config.toml
d_model = 512
norm_eps = 1e-06
attn_scale = 0.125
bias = "none"
tie_embeddings = true
init = "normal"
init_std_qkv = 0.0321
init_std_o = 0.0
init_std_up = 0.0321
optimizer = "adamw"
lr_head = 0.00615
warmup_steps = 547
schedule = "wsd"
decay_fraction = 0.743
seq_len = 512
MLP neurons of a small language model. Each row is named by its layer, matrix (down: output weights) and neuron, and shows model dimensions 16-111. Each number is 500 + 25 x the weight over its row's rms, rounded and kept within 0 to 999. Numbers have three digits each. A neuron's up and down rows have the sign that makes its largest values positive.
A block is one neuron, or neurons of one layer that tend to fire together. After each block is what it responds to, as a language model described it from the Wikipedia text at the highest values.

L4.down223:524453518465525516444476488492517444507486516488488482565486501481490521477510448519461494487483501471495483489502519536501468496497449510538472518483476526507500496520514533527494534511526478471469503512495540505516488527479525486479508489478519524539514511504500543515471492531493482489
L4.down960:522510535518500512468501504507532527498512476514490473543520528512534487504521480470523516498505538429524505491546490519479495472498456506513526487522483473494502507522489538503499543487538520508430483490487532482537522529507489491483500455531494501489512527504515486501486498509507479462
Delimiter after list item. Commas, pipes and semicolons ending an item in a list, table row or date/number range, e.g. "April 2015," "2 x 36p," "51.17% |".

L2.down602:518507472473475556502512518484502491500500519493482551511519472500521539492515554500494527495482515491477494542515512470487477494513502447494509522520507491509479489515491499505488470512528521488510498511498517497470543490492483511500483512507503496522487500523476536529544487515524515558
L2.down692:461498490452500522497487494481515505470506485508491514508508507513511484498491528510560427505481533494530516522542561481507503504519473506517490452471456488504509473466497500505523473547509533513485508527516523473518476545464488527520530502508480526507544520472514442516469471474479549495
L2.down972:495497492515487492497542515482488501542490508528515546485485501526488490462458522502486536499456502507440509512492504464480477522505514495486525517477489500480512545524530515504477489485551506530493430491468518477524486527526492547503474537479499498503508479517467491542513488533497532493
L2.down1103:505506483485488539475541522452539495495462529529529524489467528489504545470479483494498507509498496471498504498508503477519507484472542523522497542458523507471527489518461511467519474521501482477542504455522489484483492508531461523506493520532529478513509520468471513509464506453477500562
Decimal fraction digits. Fractional digits right after a decimal point in numeric tables and stats, such as sports results, vote shares and ERAs (6.55, 27.44, 3.86).

L4.down209:522525500495514487510554525549506479490525494514543501464492513451532479489470483472524523515525545459499500532454500481461493482512507528547502475515540519487499543471508518509502502471560486511530512507532462462544549531504507510523508515523496476509505478515488506502506505508502530490
L4.down1030:455495450512529503505500548503493474471495486482520526483495501490500490553479449530487489458511535446505483497492507485461516505492519454474465513474506473541528526507495502474499473513475505493461473479483500515500535504462486494486513462511471496509495524505508517522502521483480504516
Place name completions. The second part of a location, such as the state or country after "City,": Butte, Montana; Dallas, Texas; United States; also periods in D.C. and Jr.

L2.down243:456476497512518461526497515483477549531528533485515466488512457490525495485492502515513519475501546541505548487476467485573530547506475533469503473509483494473508499484513453513520549493507496496524500494487514486457514485477532485475503546458500511505497473476475490507504494531469511531
L2.down604:479515533502478513474482473539478468450513484496491497504503529553491476529487521495525514413471503551490488503468490575525523496518498516476522501463485472493472510527520508486488491510524518542465504522472488509453488477493498527500515443483528490513472497479492512533496485519480505449
L2.down755:515514482515525499551502495499483509511479548544516485481526499488512482488492496508516517451510520505516446539490469512551535550494497547489488540503509520489495494511524495526526482509511497478525474545507501489484514484511533509470462505488487488541482524521531485491503484582476484532
L2.down1311:491506506483498501511528500465488481481488489498496483482558493530485510477518534445519513501488488476523495480523480496493516504510531451508515527486534531487460499514471501533530457517479494533519485553517545492506527505462500502517514523496506464504436460544495494445475533549459543469
Nationality and national adjectives. Nationality or country adjectives, often after "the" or "a", such as Vietnamese, Danish, and Russian; also federal, national, and military modifiers.

L6.down88:497466539517524436512553512475471496508457504480493505502503463527485466475486487524503522487532486518489538490484508480494520488511500513548488520538494486497491500517525528488502483532504512498479534510506511441494522543495522465474523518534451521489519592514505460485549495514500531475
L6.down568:441556514503524492505538543523495482496489503514515449482508469486514542484485486496477529523495495455507510459477511498530475498508520555520530485472473519481416489509520517508512489511450497471538491480513499474514497490485493459538506507541508502496486507510489457508483489513530472525
L6.down669:488548501475539463516504519465508514473521516476505524495516518494509496536485476507469495510455498484461531460477510469540488467458485478466518465485513480530541487479491513472523479504501478511502474505467437534486553446486491491539504484481476485469498502512503558529477501532473508519
L6.down686:504497491501496522522519499491492474515519494482511504528489514517506474470529487494492478483472441477498499480466526522518538445528479530520458483502506521529492475481483480456505507531469519520503489469534555466532502531496485507513517545514490525510451476510521512477489499542484517470
L6.down708:479529531492493486484505521531534508508528497461498501501484503553528512524482524485515512507517491480501505457519488557492534494468543537516540506476495527482521486490519522536481429493486533513471532493515499464545504565509473463446462491503480515522488523493481438489548533501517525483
L6.down891:506484483523493492522500517452522521496494497483490479539515548469587502496506518492483499559493501513532550503503530504523486481540505504499466526509462521528527561506516461499512510523473480492490520539478498505528510479497497539529511469491535471499486487462542521474471525444469504517
L6.down1133:524525497440478493493532518498491485488519505482514509479505510534501490539488497449461529493464476483485521467483509519525534523484530516507536531533493497442489495491521529527486492511500491517485477506481515510492515491519492503559535480549492460556533554544507506465521504490547526511
L6.down1278:495557451494519519467496482501498513496464453504450503481500479519534528527478497497471506519521499495508486496499432477518489489474509505507508493513482579484533526477508487554483483525510484478501514512532530517480517532472532457496526450503511516526487514496510511503481502529499487521
Numeric field labels. Headings, column headers and measurement words that introduce a number, mostly in infoboxes and tables, such as Density:, length, No., Turnout, hp.

L4.down321:479505490489513501527464524507511501471504480505518482500551558506497503524487498462528510503536499548467478456502487478468478532512476459496524523523489537489489483462518461445494505516498504501511469516511481517501446464527484538518488494465449519502479481511498477473491514504515503525
L4.down1010:545509498470494486506506502516484536489511508500497500488455465482522409494502546463475482496533493517514515516472435504508500493544543509528498531525505495518571509492498426527466489490532485480519516449491557494470470500556473518493482478512518544474489481499484508488513564475533540557
Comma after introductory phrase. Commas closing an introductory date, time or adverb phrase, as in "In 1942," "On August 5, 2024," "however,"; also the opening pipe of a table row.

L6.down396:515500468538526504515488508473524540506544523520497520476499526501513467501493474455467479475512501548506494504481463502527489482520501508522480507511509487526522500466463529457502513484475474518473488493512545543489495466530512482492511436507468521525506470485534464480486472470497501511
L6.down516:504493521504491476515479481527484509496516495487458508476522506454470504489500469519516511460497504534529522531499489507505517494538495493483464479542500507496474479501522469516420503495530511469497490547516445531473493517457526506516467500510511543506525466513490460494529520513541523482
L6.down709:498513487510498508505521502459529502530500474513559496484523509524500488501502495514540521501509505481551505506524487531499494478473461487493463480476452541498541457506528491493492486506502563476483467470576437520493504462477521506524510466489481585556448477485555488526526526483505537480
L6.down715:510520549504494497524491514519465552493508503526457512503518472501502552507476509493506516486479448509489481512509514480506472454535507496519514472512516534555480486431519498461473527523541481471491512479495503532501489508488525496482444537462497491492520478505470528510529510483520473471
L6.down945:504502494509490532542509511524491514469522510466500500509485474471515457515504478484512533499509489469506461491479493440478489488525507486536476503576518499544494522490502469484513497506511436533420509518471489520527492469458534530502523468492553468519482490519473499501525454485499503477
L6.down996:503528484529503469518524459514503466510522470493457476516546499497506499525507523462477493494464526475451499500533476518453429476523505510493494477461469524509524506496485514474460530472482470480495497498502470527503535503488513508542443493543463501527504496476505531540495488479491485512
L6.down1246:521509510520527492506502492507494490465504487530515504473488509525497534512465513475497505469501467535544505535478504465518523477526498500476494500483505510459468476512507503527479476481499460456502503508507496480449483492493499519484457522541465492534529519512522517511472476485536483499
L6.down1305:517533474550512529483576515534484486528524509468513453440488496488448464461508464512493528500515507472531482509494492510513507512527495489503501489467496496527488545466526532492475510465495509509553525479524496501501496513560502475485545478462482487510544516508506493494528513478519504457
Institution name starts. Words opening or continuing a formal organization or event name, such as National in National Register, International, World Championships, of in Bureau of.

L6.down293:504500517522492484551487535493502502537454501481508507501513511514542489525445478532487473478498498549498481487484466552535487429508520487503512509510527510471512483501460492488520484513490523472542450490478510488510524497464505472527490549502492460494489509493492516502484526501497444482
L6.down357:481505550517519460526486470498504510516471483514525504520528481495513511522518555508482524502472489510471489540469511470545494533506466505528499491535495484519479522492448506521526498502498519520529546519493528535538455493466492497476527561476508515465499492489502496502540499506494487484
L6.down359:494508500490463487524528495507508512519459475539541523498478547478512498554474488479511485501510467492494494522522502507488500489527439504493504485480519467446531470483491558489521498490498498496524509481523473492524523534467487509508527503472471488522525501568518486475508530505515493499
L6.down459:556478471474520524510489482485541478488482480524505491488505469502520472482522489447471463493504458455523525495499496481502545495515494488488513452539513507535505497451521520491458539507508498528480485492494478463481483467495549459495511519475526503519503486467532493505491486471532519502
L6.down778:511509496534495521516469535516518474551520486505466491483522527498528504507481472454517494492534491525538451512502483446474521474512481500524525489475516502469470497488504440483485483498519512540474482551473457495473499535534490536461526477493451534513508506542495438469514510511499505492
L6.down972:428496486507487457511506501519479520529530515513505531495536468482490454490486480480476461494497523494521516528447498502496466471507473486477501520505474455530493539491483459526506455491475465521526473491487474495494502507470480545485465558469506472493551492503484496509474479491498497490
L6.down991:471497477500501463481485492500510526496479465538475490495509485484480518470524487489445487469498528540499526495498512498509519519542477495506465523511472518523458479562522516499474525510510513476536504488510505459451481485498507508481563542480483492473516479524436477484515525506506485503
L6.down1259:492505515471489469502503525499514504527527532494503521520483492474476536562476499504496522496492485484489503490504480499481536482528508508501503544497463484451518529506513500506487505478513470490461494469501535496529534520465523506521480472504530469533545505485472485529476458496486523483
Word after a preposition. Determiners right after a preposition, mostly "the" or "his" after "in" or "of", often inside titles, e.g. "in the", "Around the", "of the".

L4.down76:479443525527459489482503542489486493510482464512458507502480523431491471514521512488506465459497524482467494494497491531477494484448523488466477533510458498507478497479503520507521494503488512509486527476485477499495490543451488464478485497494446509507463472507485482508512506490493505506
L4.down913:495522497484516535501515489495506476546467469488501477492530491530493509512513485502529488515465489517548518537479517507487565528504506495507472523502497511551475497513493505513538449558534496517510500487482558475478496496515506470499480508511529471516468502502501470517524505463527510494
Mid-name word fragments. Word-internal pieces of proper names, chiefly the byte pieces of 鈴 in Japanese name lists, plus accented letters (ä, ř) and fragments like ino, ni, gen.

L4.down608:487505479492544500495506481505466510482518482499528532505560523498541482533467506491464494536495523457522435547475531518501496506520526510508514507545496515473486496529480479503519478473494496561469519544489480522482506488474546500483474521478504483498537487560512504507532528549492497483
L4.down707:493496528464516490503501470497485519494479478517461474536458475513481526461477491476484503502520494451535453480547548538516512483507517488513515500478450503505499449494498508503450553461507476511514511511476518474487516473539558518531558482544520481435503482492549541527485476480510527513
Post-number connectors. Hyphens, dashes and "of" right after a number or quantifier, as in page ranges 3-52, 25-episode, one-year, one of, much of.

L2.down65:510510524479525506498515469465502537482540527473515489484484524499488544497460490517520562504460511488430522523539503534497490511510485479530519494499507479506502485561513511502490484533531494506489538457537499486453511469474507512507496475511513495514512551553511514499484505504526512525
L2.down497:474507468510480472522493491505465474445532516502473508484514500510479522530457515529492542496487503486494467444494516496532500499516564499458483530531453443502532465522518494484475483518506465452451436509499505485444567522467496506450535482504509493500474485553472507510499504519530439500
L2.down970:502500470512521488533533510528535519531512546509493490516490508509528491466500464503511493466501491521476484528485486516502504491509483487496528531492498558492470505527487458522484478509517493514478510519505494504516468490512489546525515513533516473501486525528500487520517585474509509558
L2.down1023:488505485523534478501521459555488490503518523519499482504512464534525465535532449502497541525517498501446505543502502520498500472497554507496532519476516501512471484523489506538477514530489490530463508504459523474546515502503507492503506535545519506503502494544502529526499507541476489551
Table row labels. Summary row or field labels opening a line in election tables and infoboxes, e.g. Majority, Turnout, Total, Population; weaker scattered mid-word pieces.

L6.down323:531514533475543509498516517527527468480532492448451506497506523494529511503473494513477500458514549534484480506523477492512496510520529537511488480503506518467501502443478513473455508495519492515490534512452461474473509516487477502507501505465511476482505538493552469496507526460514519518
L6.down411:499463520488527517508559525496485494499534503468497468447518523500495483491509499474514461531529468505489530496507442478519536523494477484514526510538531502498502482532504486502498468478465509481502511516499529509446489534485503483515493534510480532512506475508509473477474517473544519527
L6.down525:517470563469502469472480513479518545478541473493514466504518520519508499484524506514499505499450534484467480465512542485487498513519477449480507505494517506527459473477484518476556527543483525479525501561459503451533527480496488508477509485537520517514515517562519494488512484521494452494
L6.down620:543508485496572519574527481492496528498455463452485448456540493487515528526503546482519510521486503495542490475489479482514535522535547522517496494532527506526503536535462496491501494503456497524537521485492485490475519509500536506483511522512473484496450515470489493537490514513519535516
L6.down682:540537513486508490514474516538532521509516517455490505494495462516506529476467473559511526563505500478478471498529493537494523524546499515475498486486513482487485527459490531511525482489517505532496488548527495509534503504495505460457495516461570498511512442546474494505489498473495494514
L6.down956:520512481528534522491514493496497500490515519464538510486526518494484536528495502473523469457492474532534501506516493507530469485489530512524468485526499490499470511493505526544514483512484521497496501487488518512479489493455502512491480535486482483502526505543510474518505488519494454533
L6.down977:496452516496466525540520520457548521550498504466520483490571482506529507495484516487489462536469489506512445501433498483548556508489481475519525491523527523516478524453515494473527556495442506473492512486486540493510510504517462457480519524470530485494491488511487493530514503497495523517
L6.down1194:493486488493531510495502546458500540496525516493495461510553483498514473515475503528466519494511460505458533474517496466512525499520506511511494525492509514480522483498513549474466509492543512432463521528529510503508488485499509479502473496490518485533504487532463460475485465505507493505
Clause-opening comma. Comma after a sentence-initial connective or introductory phrase, such as However, Therefore, Many years later; also clause-introducing "that" after verbs.

L6.down16:550484506513470481515508477448477515483461482460470512479499476468496519500470470472487518470473456513498529527484530480536492518520463519489523484519501505497497497475501510521530508521471489545469461557481496475460493508545494528540518490505484500461511486509487515473520507482522544496
L6.down115:514574514475516493535496487477485523505491502496510521511427466510496495509484457479487498567522510488514477499480551512496538516457532526453496486477471503536485496501503518504491462485502505496521501512522505474492489479508510459510528506489549525487503518488533495499524470487512533507
L6.down409:490504500520503523464443532533506504476476492523491471522511528534504505541504530482488485473474551538489501497513531533520463510512493501506487510523500521498467478529526488494521507520486494494466498502497479520503493519501537499518486532525532516494493497466486471468516467506505548522
L6.down515:478521488511535498481509501510500552496467504486462485485479519484476486503516533521469526515486490458481525489520504540474539485482483557473491483478519475494531500531509510477504496457525487517503492503507512487527510517494520491491504486501471512503551544497506506515505500501541474480
L6.down668:510495502482525514474529520496513489503534503486538540479442501500469458534509513508518493494495483521520548477494517526506500544485593513487508462480512551467487509491500507512460472492461535482507514493504469481509548502467472501479494463528508494489492522484530510491484518465507503528
L6.down793:502499514497474498483511531516470550501491495477493530503516439476498507505476520519451490480509524508503485457508542493446532479514516512516504460490479532511511483471494524519509514471505498451504518503552504512514519514491522563508499548509543474490509487487521497486482507442483484513
L6.down1012:526512485522506487537535496445504424518487443540510508477473480473485512506488485492485480518487454503473534484534526495450488510491498481475494471504496506458509499495527516501532510488496537515503484478492487504466496503528500517540525506480508491458510559515487460522479505454497532555
L6.down1197:463484494519508552478516525479516524537507491483475502543505504475534551510532519543512493539474538448448512483486496529539473460478503547497470512505478518518504479501458492448506480529502505485542500515503497478514536477499493521477502503517518478466474512511485453551502495506505498502
Apostrophes and linking words. Apostrophes inside contractions and possessives, strongest in quoted speech like I've, I'm, Who's, state's; also function words as, that, have starting a clause.

L4.down1234:539515505467509452519515504463420458516493522522515472504478472504502491488509501474510500468519513498522489530498508492527493510546518508486494445537517517466572488504500488535492507501451519497496484528528471497488485533528485442503514500482528423526486455522503493488469454473486496522
L4.down1265:517494510478487517516529518509479523514512525529483482515530526492472512479468511513503473481506483469504500483576515538507535475529448504480468497504461504541492501451492488506511544495487498550491545539523475526512465488516524481482518477444525531507506501506464504505488485507530504472
Contraction endings in quotes. Mainly contraction suffixes after an apostrophe inside quoted speech or song titles (I've, we're, it's), plus scattered mid-word pieces and verbs.

L6.down57:517538476517508501484518503514496509486497492526468467474517505552527495471521520494474488479571509451514508529504492472520522524510500490475559448477484454461482490521498483475477531500491503525464510491513515442521497501493480520525530495500534476522486535465466507508521489513514557475
L6.down418:488459487517484521499538452474512487489547478499512471532453519518493526446544486507523491514556523479471450493497484510480514498484504547497491511525487524481506469534491489510458517470496529525501487444500527502518472490513473496485479544524517525477500486464481512508490455484487506504
L6.down490:475478467484528500538475495486487474495489520484476477524486528520489510468522563511471508502506477481504510500520491514513498450511465498504466525491458554522530491494476455508556521521498518453482507503477492542497497539474497502470508497470514452513492461519522513488476495516501481572
L6.down505:505520520477519506515520536522510511511508505505474539460481479462459477491486490516505502512516517509443527540517484452515474477529493483508521512506516489503496499429483547499516551494536465515489509519486493499552517448496481534496496522515524466488488473480523509465511492546454541477
L6.down795:497518531490519475514503529509521516481519506485481472470491490493493531493477489480504471504475468447529470489493510439485514499508506517472518508508475517469517504508498511496483528477478510505463474499505507513488502509524495467460472509485505514509487510536548437549499486543482524510
L6.down929:524507498491495521479465495508483487518477470482546501506516486530504526517535499509473501478475509504513508503487514540497478462517498509512510522525519531499493482514487484480497508486477429525464459509463496501478503492514479486517494495513527509486529542488453514534507491544475463502
L6.down1195:526479476505498466420473559506500487470513495495486489530478488525514491518550509521510505500469553484514465506480448434505503496486504477493551506453522518479511491465532535494500535491513470529526491488510527487496484474513507503540530489471479491465486491549487494505531514530473513505
L6.down1279:557526521501497515523447503488524517523457501453516459523536465505507517510488519494505473499472484505494440510502501548505519506530490508513503527537493509520483516471466450469526493499501546523464500546481529478501487477505473500475484488476477522524475531530472466516469509515475507518
List and number separators. Commas and "and" after a list item or digit group, where more items or digits follow, e.g. "9 secondary schools, 9…", "326,823", "1,200 and".

L2.down58:527467491519536456529543497496481537499516489522514487484525480498473522450501476493518505444490521454481490477503504536502468482467513470522454487472475502532487489506481517536494536471478506489508481540493510485474504507539471472527526514465455513519493508484458456501488483486480511500
L2.down619:482512492482515516473508513505467511419515474442509469487513483498510489498511505491464491522483496502464520507487511446488495486465544503508507419529485516484482472448490533486431475512504513504485498560546531512511520511510522510527510468468493523523511470519512529489527459483484525498
L2.down660:468480451499526495535541492492468563471474487506469500476533523465493480489545463495486483536456508511541474536467482537536444492476522475505464507524499496509490477469487532516466509497554491499506490511473543458528479474482499502527495497517499510481462486529504484453484503509503535471
L2.down1030:504525461467508461542521536495482511504514515478467490475493510494520421455507488479512485515532520507557540517475516492456462519496486491504490513485506519478493496530523548533475460483465469507502534525508512494498491498497489451487469492486502452482508518531511503423510510484504524490
Conjunction "that". The word "that", mostly introducing a clause after reporting verbs (announced that, estimated that, wrote that), but also as a relative pronoun or determiner (that season).

L4.down708:495460505495473464452495484497461502497465516477557517527474487482454446539494538494517498497524517505516550515501510563518523493497488466471519460585541505511475534476520530481443514514500503497500532524484485509485512488505498550527525454493509507494490515505540462481498472523492475459
L4.down1047:499499508516440511503494477511446539525550513479504518501511466481515530487542486533476489518509534480522525488509488495475520496454492515502542442449507448512509512522486531479483519472480470505482510527478526505487489488465462493466492483502502484507473510479474518516474490525454496489
Decade plural "s". The "s" closing a decade after a year, like 1970s, 2000s, mid-90s; weaker on possessive 's and words like Public, National, following.

L2.down231:489505500488468517532516497503520554484499511504493541490516482479502527488504546517487430453490518481510489487500484513535457523492507506487534543509489442525461458496524498500492530485487514516495487494492492493494503478473535519502475474466496484480471476514491434487511502476510466468
L2.down537:463487473480555502511512497521495514496505516507515471498469514505516517530505501488527487582470490494491497492472505498519467552506528517486501494492452542510450516456503509455541491484489505522484485511527496532486539483485490468515522482507465514479459471482492445573459505504526465515
L2.down577:463484517489477474496454502500524530482482487461535486545492488519518463473462516496488482484464509522543521487480530490452501543498465458464493517539488510533493429482483498465539444515514506504493479551527444526485453497430511461424508453469491511534475499477503513571519496478478465459
L2.down1018:502504441480511499499503520555511481491490529506482453502483508475490503491485488491505475541506496489481450490482489514485503574483493527478507526482481525506465526461522510466489451478487518489517470533523470520498528465502511484488527461472465506475503470490491475549483504472495457488
Preposition "as". The word "as" mid-sentence, strongest after verbs like used, serves or signed (used the hotel as a base), also conjunctional and "as well as".

L4.down509:520482502509547537460480489496510524537491483547487508459475479501521494517485574515492493534518511522508503453484497527544506499510466513539500512503472504549488469532517500482472504486513495491507477522477510518450513466499503500544512509499541507500508510523512520524500447498531481489
L4.down532:494525522487498505495508462470513488544515487491522474473469492486513488512489515502511535523484524501467528541569496519477527475562557498502483509460546487533494516489483506515610497511504541524528501552485489508513485442483478506503467514446526508510498448463522484499511456489507498481
Mid-title function words. Function words and word pieces in the middle of titles and names, such as of the Ring or Conversations with, the ü in Frühmesser, plus plain "the" after prepositions.

L6.down142:493531514494519496494507477474505501541473484481490540461501517523516525467500510455521518474507490476489494492502491503478559483457495512555501499474490526504502512537465468504516503510485564544542482486471432460488451520487497499485496502497484472487504479464489509503512535482499538525
L6.down320:517460540528493512538493523490514526494498476481569527484451526523467482495500495477518503539495483520525516524489551491476503506480514459477500520475477489509478493463513473527504528452518516461524464511489459513478502487522522499518501504500451515480495509493508510472534546504532513510
L6.down377:477482483539483503527525515466524512521507495511587491484503502515538504489457471500522431496502527498500517497524494484490532501529504518461474460492496506514475489477461512501479501480482492488532501479476527433519510520477520497455508485516505499479481489515489497477534543474509512467
L6.down412:497473510548507467503510507520523500520502497507569467492480508539490497462539467486512474556471451508525486445529495519522521453496492518499493487474497505532496516464520505462486493502528509499471514536486501503503451519489480491453425524475526461474465500497495496456509505485456475501
L6.down442:466520480531467507507537494487497502471504460500491503482495523499528496505503485535500491529523524461432531546521512489482538476540527498506520453515492473477497528493508463492498505510490533546473490428497491551521500512526459512484501490491488508514461495503472487500469531540487495501
L6.down527:451488497533456472529518458469495464491539491485516528502511483476564517486477510462508461477499459509481547526488511441484553525519486491520498533511483521445491507529515528467524504495488491474511488502462508444533483513507481526488549529500499506485523518499497524497482475474512516501
L6.down910:541438459486513490512505492492511474475497502493495522494498500508485475533533499489446541527496465480520488515505514527539474509504522514461508511461516489504475492566506474517503474488475478475460503467514536504488512539522488511521476489484522474449522466516492529493505463507499494515
L6.down912:496519486466473496519461528479499453472483519516472490489544521449488459486519462507488451479490517509512439522550505510486554442473536507490474524510465510472508497500485536489499491514498553539495522509513473493477467516523512473497498485515472489511507503508511501503486548407529486468
Place name continuation. Tokens inside location phrases after "in/of/born in", especially the comma after a city and the following state or country, such as "Bemidji, Minnesota," "Simsbury, Connecticut," or "in Naples, Italy."

L4.down610:521516525507513505519437493507491555472509485516469497508494493519487473449522504502529515543525538492471469501473505501463483517467520496521465509524474524529476520534515490480496516498503558539516510497499493526497479490505526510535493509511527522533499519485538467490505466480479478472
L4.down1213:507530500462517477491525532494485482486499479508481451478492512488497503457547476505513499534501480503492490482514542493490476498486479493500459477444470514493514472486497500528509543527483506515480498480510502553526509482507493472513472497505499534516480506534485501477495496500487498466
Structural header and field words. Words that open table column headers, section headings or infobox fields in Wikipedia markup, such as Party, Cast, Height, Notes.

L2.down112:494499543520487506527508489473488484535536491474545481502489478488477488467508506512480483516474499489495507457556515495471509525502496491481520480501508490525427464468530500494472509482512470482496501512468484501502507520450506461509493559503523528485537515501482524515517481486529496490
L2.down664:422501495479481480532524508467513499523502494461544484501540464518489497529510558485464500479485528506517492527487482456485493512504491495477509500536509473500487503475525475489507521484487500486516493497530538487502493513446511518449524605458494508483533495517482495512507492472500497491
L2.down856:460476504507513526545546510503486509484514506506529514504525504491520495485511524498481518468467502451486477488479447502480484478514513505493500537522525471499533517500512549547493532487511462488494481502486503513519493502460503505498532564517528482495528498447495490529527514482496481514
L2.down1117:441477506498445512488503496478529496481495504464458498481518524508477522488504498500524519472481496509540510476524496515464520496504507519489507514442500468530497506471465478490534480523510482500498489527501497518488468500482504506464477560509497513470525517459504514456495488514517533506
Possessive determiners. Possessive markers before a noun: the s of 's and the pronouns its, his, their, strongest for Its or His opening a sentence.

L2.down777:522515477494495488520507543493480470495447459502477548546555502518532490483525494482494454466509531488512489481530529482513490510490489498482490498509481474554483535513530491492548536515484497466465505485507483535520465484509492495467519553503532462516478520547509509534501499487514479527
L2.down848:512497521480495526446494478535541456465500489499459529506559539526505487510528470483494480508506499498480497499545531542483496515514503498475478498482477498525509492508529477498511554482468516500490527500434530508500478498539483528507513454539526493492516508505518543477528474459495537536
L2.down1043:494524497501507519449473505444513526527510520522509529507546537515482512491496528540448484492450484457514495497483494510496545508494532519491478514477477498496496489499501515471495476501484519470533527513513511528500477553513503515477474558522510516500500517495466509514499506460478471517
L2.down1187:494479483556505499479458501493478487489541504517491520524494467478480503482512521509496489527554498502521516487494504494491508500500445485475501477522524468514465467493482515503462543444467479506510513491516504455437508505477468498534480502490517540493491490504510520490538469461507480543
Decimal percentage endings. Decimal part of numbers, especially ".X%" in tables and stats (5.75%, 25.0%, 99.3%), plus scattered nouns like Norway, head, half.

L2.down147:533524541502467548498476534537490458530483496509512525501504495499504476479527497507501485503512549472513491518543562509466504495489516445478479520509464501514535434502531496502494564470526469494470530452503461509496504495428548509484459517489484520473502485469492468519509485524491498480
L2.down960:502470477496464514500450486488505491497510547460510473546511484486539489512505487501495433498509496509507468461497535485508441480531506489454514490562519473509539483477527492483525547461500473550515498503507490471493499499537524505498498498537499463496522465515452504478494494533554492507
L2.down963:512511467516536534502500505504496486518474491485514499448499497502480566451499546465489515513475529489546497492508489508500520494479520478494488504450463473481481483481495520502523531504453524514482515504507535466465519489514526481507477485505488507500543445460505480507488517495495512484
L2.down1059:488497476491482497474521453524501480491487448445483493469501523541479481477512494512489542539485515481466559505506531514504503496506463479491490477489533525518445458539519495478492468499496522503489501488522490490498520487476494452503520457469489506483520503512501487449488501470485491504
Colons and closing quotes. Punctuation after a phrase, mostly colons introducing lists, subtitles or names, and closing quotation marks, also colons inside race times.

L6.down12:551539453512468473520503490532472483507475491549539504493484520539546490505484553494488507499534494513492517537499476484471529487515506489485480464478503525462479439483533469484489471497497559445512501494513474448505483498490527494487478507481562517510448532460549517493495481486500489528
L6.down358:493498446536491508498540501499479507498491473534486492504512521483505531505449507519478528476489513504480465467502527525535602500456517518478555531542486495505489490512504478486513472503481486471511490540494520494482495515501552512469497549510472503504464454504529489510509498476482490516
L6.down364:492482495542532482505502472487486486508459536498530481508534483485511499486487512534494492475486485485469512504483512504498526508541511510532495498491495491498502499501497493509468522518556524541508521526529541440528530511476561514475492495564549521480475511509491491503481519474496547492
L6.down862:454546509490511455510518493511490484491491486522492436519540497470483476475484529475542509531537425461495468440491484498501514504499450523523534508497482535451497498558483482487438527520492511481478509523467478483483541499550495524513510508549477491497488522522467489512507511540463505481
L6.down868:491416529483508474540506507499463517507497508505529500513522522528526517491450503526541501481520504459502482492512490523521514492490476509487462516421498496505467469520515505502481463553463489483520513447460495482503507490527466499482494481545488514507488512491511472474505519456473502464
L6.down1081:476484474515516506524498512467528478528492492505463493537534546515503461513488497462513512516482521493478548453511486522510510491539467517498494535490478469482513510481519497520495490546597510494486480487467493459497509529541493499496507432507505517481464499488496532487482509492510486500
L6.down1098:508505537494492471517472485502500512469539484473535525526454504507480478489499521517489471496480512501495468478459494493479567499464503490541518465518535497516509500477518502528505471496480556478500502510484479469479496489469472504440497494532495484527453475494511484490522498469520492459
L6.down1253:465481538501543537519537486469468477493518463467494508485456498507453507512474501502538469499499448542505473509507501484498507519453545473458492531519487500466504476480483541521533510493496536479512555551509478488501520501509509464503467486520515484496450491481513452518507500493476502496
Connectors after numbers. Fires on the connector or separator token right after a number in ranges, counts and tables, such as to, or, -, :, |, of (2 to 5, 3-wheeled, 2:55).

L2.down308:504528476499506485513546523538526487468474525553538501439505528456468512495484467530498473495475572468458491486454473502506466497477505485522503474453535512462480501534442477550459500493537504506488497514507483510509529511492491489479479506504532491534481507484555484505465525503497503522
L2.down766:567527512466526483509527549503522528499487497511500514475491499505507493498477486492517560517473486506495505519467473549484475508520531513484479544510499497491477531521509461507457490535506507528452501528509515505473554538444475526516468530468513493457530502460475515473483522496470502484
L2.down1091:523492539464492533496471578517501502491492509505467518490520513453524494494505511498503509468485526488506468554453512530490511498524504488433490498483476466477542527475492467498498479507516506509501527527493554485529482498513492453499502546477480453532504475547490482506488490502485509473
L2.down1211:493502459508490511470517536498472499415523493505537500466478457522490474535515521483478533496497513525481486534486509499470544470527493515477465456493540480514538501517518503517485483443498514480488478527568472508487534527524482477443497478500503504501508463522473551485525496486479505521
Country and place names. Names of countries, regions and cities, plus nationality adjectives, often in table cells or infobox fields, such as Azerbaijan, Croatia, Minnesota, Syrian.